{"n_layer": 9, "n_head": 4, "head_dim": 64, "d_mlp": 1024, "activation": "tanh_gelu", "norm_place": "pre", "norm_eps": 1e-05, "attn_scale": 0.125, "bias": "all", "tie_embeddings": true, "init": "normal", "init_std_qkv": 0.026, "schedule": "wsd", "batch_tokens": [32768, 65536, 98304], "doc_mask": true}
MLP neurons of a small language model. Each row is named by its layer, matrix (down: output weights) and neuron, and shows model dimensions 32-127. Each number is 128 + 32 x the weight over its row's rms, rounded and kept within 0 to 255. Numbers have three digits each.
A block is one neuron, or neurons of one layer that tend to fire together. After each block is what it responds to, as a language model described it from the Wikipedia text at the highest values.

L4.down146:166060065121107165159161140157146137133217105142093128124064073081118179144082111112095171136108086163119071099155084082184189128092185123147141165157082121166117112082101117154137116138106173145146135131128121166110053113101172117060157115143119137100133158095122151154120118179141172139
L4.down205:166113168095099079126135132116084083151099153140091126099200118145127125174146135083113105101059114107121161167135169144120134181146128134149176085158132091196089127153157162107150095204097114086123125155118158131110143117158150068112136098172177135139171132089107126159118132113137179124
L4.down369:141131203138158117088104120101157223072151142169068070095105128145130151138180113146165141106165099152149212146114153132123090171158092097148138098128136083188142108100151124112149185118096182122157139193107182128108110144121099107082142113173129133158108076107125104132106153078118115108
L4.down392:099117126111100113170129121164061124099133107136114132104130143100122111123107138137196136141044098105092129105156116120146130152086100126127145135121103109133178158122173078117078138179175163145127150165166156100142124178165127126147149132180128031142121133173119147067137084102144145135
L4.down506:116122216158185156109125148173128115057097167110072126191170128140139191129173115099172139159119187118123127141142080116110156133108132121131135112153126178172159099169188165094128089148095141157074114123171139097077131116082097111132160122160121070192113100086160158117116160105130167106
L4.down753:111151110137133146054080090125183134067161157120122163122149107129147128174170122106079177078111137108086105188087118145150170130126126081153161109152139071130117173122111133118135090126138090083170152102129109147182097148152146059124137158151126121147106118150151109057156160187148169113
L4.down797:142150154088160100103160156145187081150131112159126068139094102159077105158184092098116126118129097127118156117165129150091194145126146092098159108042165157143130116157099180147132114136104147131139137192097114149111141069154200107154117131171097165082135136093113185151145158048141111133
L4.down904:086150133073141136114078116138155125080142179144065157177159141134156171138122154106127137106150141104137097154133092122136150115116123159159156074098120053140122179180153130126105083116136149090138187137132106128164158133119186056116124145112130107146127090084143151045151100173142114115
Description: Word-start fragments and intensifiers. Opening pieces of words split into several tokens (fa-me, per-mitted, cons-tructing, blank before utterly) and degree words like so, too, more, highly.

L5.down19:133121120112140143145079189196173098086102076214131062072149095112206218113171135119161173099182133148134118154165158131149122141092104163126186122182146150163093156159119095115179210130157144131128126140101127153103130100055107128150114145143131107138199123094136130135161130130097069122
L5.down326:155091190131148173157115103099146063115104101126134079152119150085167117086132125132184099105105157158166094167083126179182137094115040168093147092161120138110131127169114095138050157073148125112111142081167136124125143187139053160108122112137127102164150109080185102095204104047181070126
Description: Mid-word subword fragments. Middle pieces of longer words split into several tokens, after a prefix piece, like pos-si-bly, acc-omp-any, comm-em-orate, des-c-ribes.

L6.down399:106176122130111146085151137121109121094200150151137095083151110133105143138121163161093167169146100120132119086127160089121143134147082097079104159153068171148144143125096149254117111168120096161119053171095078174116121098141068079149136096126142117234121124180112109112122135105138148134
L6.down616:131096062092138163093136081103146120077086135092094121121146141105136140105168106102255126124183112111130082075107158156154071116121115102138133084155059147098133095091132046159127089078065103114089153171101117166119110182142088142093095119102162126076160157163172094150156168127188179096
L6.down778:151151143079130096117174141191154127123098154104161102131099086131118169184089137088189156082153097149117108136111174125096148125082106174152104133123166188185159076075150159108123143108200172134150096138095158091136084101107199101119131104126152091063136118148145125195089136154137146140
L6.down1012:143052114123195137128077090153118114100179142121150103112178107128099088139087142122226123142156095170102140150068114074106151089094074139125137105057141136104089141157160147170163094175154134054130126130136175155094053110045129097111152138144129156145141186102135067143165147138171122115
Description: Word-initial fragment tokens. Short opening pieces of a word split into several tokens, especially "l"/"L" (libraries, luminescence, licensing), also cons, res, subs.

L6.down177:137066128149141091121145169118102120120085142133171103116131166120121112160114125144194135120125113204163142161112134081147126163163161007130126116127179089121133164127082196176143133162134075121169147114074063154162105124135061144119136181100113106105159142100117135090124095110094075131
L6.down404:113127143141135093196116211128127117100182147096099071154195157108131149135132127141255078108130135182112125144170130146113132133175149112099167140139125165094121126093082087242104138107098110108107101147119127090124129081111115133130091122092119153083137122132133137119135116118096156119
L6.down507:167156133167085097120173121073135142095113134124120158150124157164124108145154154092255115111159148157052112096128091189087145200124171084108067134152135105104216107178192122151124097179117130128159142164110144137094154119101162133089084158120122148107133141131113159164127150074151126114
L6.down510:081159122137095121097131126087079117109132142113166100122093160136104089190117112112117109110143105114144122135118148124117118141151160161110204178140113128161100104200104116183119159072122148106184081152109111076157115099140110095141136114077176200142089080116180151141056152117106119125
Description: Mid-word subword pieces. Short subword fragments inside a longer Latin-derived word, after its first piece and before its ending, such as subs-ti-tute, recon-ci-le, Inter-po-l.

L5.down108:166108112127129185139105090109085056108134055096110127114104096073173152113193152143031120082150137190139140115129143128159109172161136031159127189164125132139156140101151193148077049167144162124137173103196105107132119127080132190162149096159107075158117107093155147182190130120174084162
L5.down841:126088105135130133129132121102106160150222153105194203111134074099096125139175132152017161111086073078089159079137117149103144065110168121136149167151140117145101147124135153142169146183085078159078093106144130145143128148094137138101122091102140146140160133112144124152112156158149100133
Description: Word after auxiliary verb. First word after is, has, had, was, are, or were, usually a negator, determiner, quantifier, or adverb, e.g. had no, has not always, was later.

L4.down114:108174095114105093118162147110139112121090160123131123112151125190104097134108169113204138106116148128134106106137121140145077141139070109159138160083103106186136107094112108232113124130138106094176123129137072153165185126181139139187118167046126148127126205156108103093172113085150152199
L4.down236:161113123168057100193109116123091142084090086115108101089135154092146156108119085103204082131143101149082098124123105076146129152143105123101108078141119127037171057145164044133095059102152098133131136105159132120166157100068118174092126162124125079133131117155100115136153154077188106115
L4.down242:127167194134161129092117147160155154096077119145143119106084150119108108134123125148161192144150152151137222192113093140110139101100138112129175113168157123167144123130123150127161132084130177160140147161121125143115107073133088166118130097145102119135134103117180189163078114110087131082
L4.down272:126190146119154127143108145134214120153156076115152125109116147128181098116092171151238179088127117208167237154123141145101143197096138209138172061151092096168107130101108118190116145149117118177152105143140117110137177154172112147113127140113133140172116152111161127090097154097087164126
L4.down453:092141163089134080114090120105164180088125149133130117079160134174123163160061161162161182120114107177148159154111105176111204078097139181118081176107129123187129114167143190105067147198081161196098114141137084103118140128186130168125152113130099134082135177155170103155094084124137163119
L4.down512:207144138077130138128155108137133180065149119229143189134123151124148151130155113093052090096041176180087169094092066130162115099122092096075081164206119127168090145185103103093184163165131128130096156117138119115133057134200111131171140120187121183131110134143130135075118094129125124125
L4.down531:099125070169105098130148156142081120159116097214137087133104099134107106126114106136180119148086107094098140055135147151124110177160061154079137130105147153156141115113104096173098166140129125194165177142163106164138120110194092166102106138015125130132112182164107115088203095105146084185
L4.down633:138092127113150141099102099125109072122111105093082145123117123101155180141141097152026116134150134131105143147095132107158168072114125117180099101191138112131127181134156190115154133128146109129021142191123106155124101094065063133121120137127107146143135064168131081165111176167167115123
Description: Mid-word subword fragments. Short syllable pieces inside long words split into several tokens, such as ci in reconcile, ora in commemorate, ul in Malikopoulos.